{
  "n_layer": 8,
  "n_head": 5,
  "vocab_size": 720,
  "positions": "learned",
  "tie_embeddings": true,
  "init_std_up": 0.0395,
  "grad_clip": 1.0,
  "schedule": "wsd",
  "decay_shape": "linear",
  "doc_mask": true,
  "train_tokens": 197200000
}
MLP neurons of a small language model. Each row is named by its layer, matrix (up: input weights; down: output weights) and neuron, and shows model dimensions 0-95. Each number is 500 + 50 x the weight over its row's rms, rounded and kept within 0 to 999. Numbers have three digits each.
Before each neuron's rows, "fires after" lists the tokens most often just before its 100 highest values on Wikipedia text that the model never trained on.

fires after: "s ", "F", "al ", "En", "of "
L5.up436:541512503457511458356557467469429524522571435489407541426554499504477508465465495446538481548451526534553494478577541444501613494473549451495452601532521489529465452477507451529415496431436483564479469523552488436525454496472468498487563567585569457503442528494497490461453602503489656489
L5.down436:534506537464459494447640366527546445545475539524462490482456521553494477568429505487451538442502470505492515580472540515548506488550464535439396468528483413387454548621481508411509520536457448497456480525586524483470502451537534487508568506478518461482467478508415580578503546596513584423

fires after: "| ", "P", "E", "F", "C", " "
L5.up36:546504512538523509483440539469464445484531511516424578495495472444500561507481544439528505479518500573662482551524528366571490384401630496508420464525429455509455468536464508517552454503445476573575557545572437563509469481442501481503590537520485438456509554432514475548442459488540420453
L5.down36:523557469523557472593468482440595538551555521442559514351555549558490455506534564499582416464547506491533540516452456516579476487549425479468504522499477525440396434539524513538426519502541568513521503560480509413458478542500605439524462395481524558488488446543470442477538562492520529583

fires after: "G", "W", "u", "r", "g", "R"
L5.up365:480471504561472531500575540445454498462494531508505548552551517458366483509489517473588473533478472363651576494517477520455480522493441495541520468530488482519485422510427464527497493463471437508546460496443525540457526465510512620614444544512423435396426536424482526529486487455564467548
L5.down365:558502433561428549508480492453426481536524454493627438445524443510519490537488488478452505501596513504539496522572471447530450514439494502491551560497486396444504490477547563381505505436567489473448447491514527430489548542473458488533535484405466500566524520505461482487473491537509518501

fires after: "R", "| ", "re", "e", "m", "s"
L5.up332:435593511473499540518465481471536473520451557470572493517428543508520504459509485596531506536515408464454542450464598460403512415495605501499509427581597523492490476554490516528464506485557520502525527537422534499515511441504516508628512519650503468382484619406549571489494565469576479533
L5.down332:477391473459420437456416461474485464607545458570598508502568503546472472515513528498473541491503433602453519420544466495470540463430473485467472431543444551581562492591544471569519499476486493504475541469557494477550411436539497499455596488475532549517549542560511564489553489513515509486

fires after: "J", "O", "R", "Di", "C"
L5.up129:528524474538486460484579420504568492593550455539527525522391531495515414374496490501579530564500537528527527482538478417475433548332518484505474496458545469509604481443440460530517405499533453439502531488456569495441533359455502530463541584509487474539470489503457473534590481547543423507
L5.down129:528570454487541511482567474389543511447533497502444559482628503623519432553462527465448454494497530521571455519390492575461550455565476559604521474551519536523490487528479532409500555481523462518473480545439520481584465504506462477507489497468426505445482484412545418536523564510542599467

fires after: "m", "p", "S", "M", "ti"
L5.up142:468438453556476471462451505452441442384583444515541608454430512515446524530467447570519415501555444519502443599575494383478540480477479556523538488496519570479486486531545483477525484513433417466423435567506386522557548427444523534563577443567569437547429516513556506493540447517509513461
L5.down142:508459573485472481496513430466429544484523539541453441525472536475589526499474557481498531441462510478384510469530496554557514519550504529505512483467602440475507539502433527163489538411568551584531563510434460429506506517526505519531503516493492509491505470468435466514516518604496489575

fires after: "S", "Y", "y", "M", "as"
L5.up232:484518413544397448516491449517383493467499509497436545467484424500368491557576422618514587509581484484458512583523487514443546487502538560501433412442530455489481484498436578539490537533472503464513439585511425502481503426452485499522501499487598430464423629560573482539507508503470592409
L5.down232:527516541521361464502547528506532548452397494499529505492482518536526531598497610525570486535525432462510539352507420474520448432540563515549509387457557437574480482492424453473479606488439493398546555544470470518510465529494469459449456505458465407412469560484581461542514514474471524472

fires after: "v", "comp", "con", "c", "ri", "g"
L5.up527:447562452506484515484528406478514444447569463470455470594562515526502447491418460401551551529465552523570488496524553486510536426529476504570590454454488448489514455483487531567504450398419513572534461458441574496613434509523501508470596547613479523426473506501463481462494498607546429477
L5.down527:457403515386565578555412617510546479545552575493555453480574444538464433418465575410519546540565477507439460592573493559489548436480532489429511422481510512474566487527522469433471521428521533553535564494559429486499397465497422525521346394512528554535542492498507448508460416460535546465

fires after: "ic", "oc", "g", "loc", "c", "G"
L5.up438:545469514556532425527547455512548549448464480572425491560484547552524515473471385443495574484462489486499500482504587443554453544426541513493482482461437558516613502490577548530567491375451499395484490563384515408524565492417439405486551541436495477526439487568428468554474453526458445538
L5.down438:482560535563417523500641554545442417473518543408525460388541479510562461484471536528543571495532545485521484406528498544443465406511466610504612477507480524511490416516468460456436519534492555597532446465575512484549417398501410519538485519419495520450498560464517529448490548631552580492

fires after: "| ", "R", "- ", "P"
L5.up49:485584531565495514497517514466469380492432501526610567585490413491462565492500434521508449630609413455553513489452511446565485509411599482496512494545527516537430465488461599537516504488567432502497478511535534501456534475466525566607447562469510474472511513411513476523628521492515466528
L5.down49:477532497455455424557422466532505531502516533503508489388490486522465434473475551394413547421409474568515503567461547514512414495452482488491487545585546466474519492548424501601517576433491487457590512499470420599500566523456509582529477493398552567497556438553488560451559534535490510583

fires after: "tr", "t", "s", "it", "si", "st"
L5.up302:439499495533577525479476481539494513471567509319564452496552415536503518433545520457498456573442445508461466533436540499595540507447460467534520607497545595545562468435568415563439528504491456531449549584485431503510536521348451443567433570531466526485502589467503497472505442555534549451
L5.down302:391545480401503487496458476472590551511483564587438469546472454481536540467562562543502565557487482510419452517535547501443517411473465497486512527503505572528516487500538414498483565411593581441499485448491458492496575499489563558518493554470491379477580541505545446529480494526438523527

fires after: "J", "Di", "P", "i", "vi"
L5.up515:440454449558549513526447385460502471582550476393518591435425415446529527579568560487586494539411512486536507451576518466429492526452506469457581433386553523492509500513524540569516528536527492480462472538408507517448499448553496499581524492545490456427504522461442468536499552594507492439
L5.down515:576421428474519450523508557504483642549486484525461471447504513541542606475442515537544524468505483533470495523419553504457509478503488529528563491462449479500527474616550511396412509412473452501392545625439471386472554525460584537534427487511508468442504494440483522570524421533544530399

fires after: "om", "sec", "m", "ig", "p", "ers"
L5.up248:488489458503577388442490409484429578449490466523537526503411470507528528556478529490487499513459567551517465628512487493515575430441457537463517576501615555487455489443452494523447392512417467497554604534485418507504508552502467573484536514585540404476449491432554484447511528505475530507
L5.down248:477570534592511466576515502469465445535451496509442490443482583512570530500402358529443483552370457408500442491553593510587528515439504494566390461520499560536470508434496494458531596402532419469510499502473617434494522505476565468445559606482529494501502513513506547499527446482524555417

fires after: "S", "w", "s", "ail", "y", "R"
L5.up71:493478495598499488473485420520554519466438558512568446478481576429390539527463482533506446493515534552515503537479502520470528492431558548590443448490573517519619418512416387524398488476478527585527431534424553500499400472542465601478518493511531475459555585503562551468494581529595503508
L5.down71:458572461508497544547516497528482573414422422573486598616544498484485471464502440461463490502597486475499495443485437551461437506462458553409472600484440567420525425531489461458535538384549473473527536472503414467513482524515565475487537472563524507534495639583504510497526442417502447366

fires after: "T", "e", "t", "C", "s", "S"
L5.up358:469546540514558460579474412539472454463419534497512525438469460586456505459522448532529533540426483441522523484431585413516473487420542440544526540457553473606552535488491525504515501464551462417490487511530525481542475539452525460511547520436569425451512586479493554363532496552517501523
L5.down358:469524406484509507364540491446533536533545440522544492584585515458582563542510532429550495576389470500456440463490580423555477540474500429536579617589566516514512559544436507486455512506528492483578506407525498567445553497474380405471459510448577582590477493561525438478483476514378497494

fires after: "m", "ist", "at", "em", "cl", "it"
L5.up68:539497411497483505565498503480447462563561457377458499493555477562556463474531481554623497468547485533445479580435386417478502466492549496496514576513662561513447469533550628560477456457545472441563519497475430436599431501460455586515559481526529506505444500537560462478459543510433500522
L5.down68:472465504469478571518518574507547431456443398535553466459452418572475573538469460470392531465553579528549566381429514494503393528465511532558552446445541561494486530543519549451435507609334530482589474516561409606477577468531520486560495545410516536498513457545472435552532524490551450489

fires after: "b", "B", "T", "t"
L5.up387:462624517502542458480374511415427460438482469445529429539477594478371447455426410559461481562507490442488546500519602481509532471453483582511550507519542522493563393539469484528470515431445472580497461510502530570531548588462438596557498467474481508511540509444507491497528518457480513476
L5.down387:518543482484548522448541572537463480553484507475559489493470489462528520564510621488508417567532467539462533432533481504460506522506502364502386544468517459544529495471524523332496480563541449341521494487390563489474554486499592524515508516552492527522516560581541421613538476473429514491

fires after: "| ", " ", ", ", "et ", "t ", "s "
L5.up83:480474507538488537417477559383526406493466391510517540549505501507466481419419585455551517555487483387467563507467537551555553535493543389592567461518666484510539470485522407528444506478504408573559461474556517490534536471475463532505504556547508449488491615469458483523475540543498499509
L5.down83:517448468508456577492464482532512529565464467493524573450473528528500515444468481488552489456530536447499436566411593550539487535518411431530536563511551493378528538527546464654505563439435472586495497477517575476482532512525445531478527411460441467527466514449453415532564594544443516547

fires after: "c", "C", "t", "T", "ar", "st"
L5.up236:449481571469581478494562455508424487474601529494475559406509567476418506439511488494507597559497566416490548548524507468439519434430451515494590528498492540449593495513484485528430482408480476562500462519485479500535510504428465491539530462472595475460467575561429485487467523458585548446
L5.down236:468483448487593497577436569524525476472467505439448433441561442539416397464537615522619490574527443476527439465541487540478478432516430526491489517502479466514515539496495437543462558485504599510606481498473500494572539479529513574589422525494467496392420481566487512540475501450485511449

fires after: ", ", "of ", "in "
L5.up376:514482505492460565480407490515516434490547472526480500544481483450459519477440479458446482478552451454497520549550548432427559573452534429612569474448603515465448470479447380502410440524538505494575501514496546472624469458535458588485513595584532488588520523521546511510434537584528552522
L5.down376:509527481587429534422528533550494555561500442600503465503555533524506480495457468489509483564428460475456506392470444504546441561529436543450556484450566423526451592563511578475537613377464459420536542567505531493460528472575487446587492464498461485587387460489528485505529532498394432446

fires after: "u", "D", "oun", "ep", "d", "Coun"
L5.up255:537445533533414422387550477467443525541468546457499548504531465555588522497512496530529471565456496417504557479550465484598427458466510483521526530528520535525529477453485504537505411492487501443501478469392447536513538403477507516562577479566562383474426536451533495429514544438614427455
L5.down255:601413534498557482539444502512529552454472426525520534558504548514480484511596540469470525515537512469411431497425539598459508547552512471524436565457354426542480474486485415469508532453473516460471547392507507500538528538533606511565531505500438574594504509496505526415477460573420515527

fires after: "n", "P", "m", "N", "an ", ", "
L5.up523:468460463428361496541461495526421501474585446438381524446472445438454544481546551496524490523472464518576489517563489447480579482495589452537533515465628523515504498447520454551548490521493415512484598546517551486467524427370519486505589508504595442464468511427452551499392538508507605428
L5.down523:504441489545519439532468568580598501517518581594427447510540527598484490503569558451588478541507362545535535418431384532414494522549577442460440487446605586497451486444470518465464561504519519547490525489511555434408389469527476516464458455518501600441483593542468518469496471478486461476

fires after: "r", "D", "S", "re", "n"
L5.up483:590455472507500392480513524445493554537465549409488499472517490516494621489493523481440479543535467432510511520496621501523413426455500553511578395463535579470583494521564393548427522549535545502493529510435493545487470474471509504568508533566591417460576463541485563440452469487603494507
L5.down483:506554510433468503614499528503496522540576438474538518491442480454439483484424452492464424459609467587516511394484511534481558522441489485511460574507466477468581435485531510443477507521386529505547539476467501476638503474419486584503446514588469652550487504476509514450452444487455567491

fires after: "s", "t", "Ar", "ic", "th "
L5.up41:517606475495486475507512489480483468377534614516543522478529509525518541452462525539492446476489507462449532529335508364602481491485553519496526515432617402519530501565508576532427553483494534467433556484456502448486420559462494542542576482477635478494497549542535524556529516527591436491
L5.down41:409440537510539501487439535554533543545417422631459554464491512440526572537538503449477563458373548531436525446542499494451546527483416570557560479477480491514616546526506574601489512458402484455420506491477543496396546570438544450449453591538542544508555494488494597492546459423522536530

fires after: "G", "g", "ed ", "O", "J", "play"
L5.up381:544436493534477445456424391407550408483447552497570589546522503518460496514339558453568543594519550452539548532605570458539456480456512489444479487526517571568505462514511497525514491439430473520573481513498472430452529586445484502556537507499592370516504547412492507454515535517520451402
L5.down381:511591511462531481474541442450505538478464532456534386566501560492497480518648532583591564482449473450539429472585450504499393517511490542498601518468571498500445469427497461511512592432495588471506434509469418498376403523532551468537562569460485454596515597467550502509464549512449461477

fires after: "R", "r", "re", "|", "w", "to "
L5.up356:486460462447515482567512513417552517480480467493452544450546541501467609460498498513514400470572506475572622505547531530436509499414506484632575453487511566513483386512480457526471423486446440500472422581458477521528492434653482628454512517441520453490527536486518461475537467518460493566
L5.down356:467576552480504438470456482570551555455561527537488509536550390393527522442452384521558583593546485532524580478460496465597488605490380442433485610468545521454485518506528549404518535554474536520510542456462482420525580474507459482519511487541465534495428452440557533568454534466444514486

fires after: "ep", "ug", "g", "u", "a"
L5.up421:543482448481536477410543507461532513476551502452468481550550448475531514490640454480529493570554517423594521465477491565587521435527496575495497496415452531480553514483557461522456512464491495574570518407468447528479518388519538543551449464462563535409413447475523489548518480517599488518
L5.down421:509513521502599543546463493483567527506465534522538587513433589427371485495431423492506513504465481492488382508542454500479421526526400434526536489479454458505506434479479481621525473520524437444491504436375487593494549460473478499546607434475526545568510476458545521516536452435456523603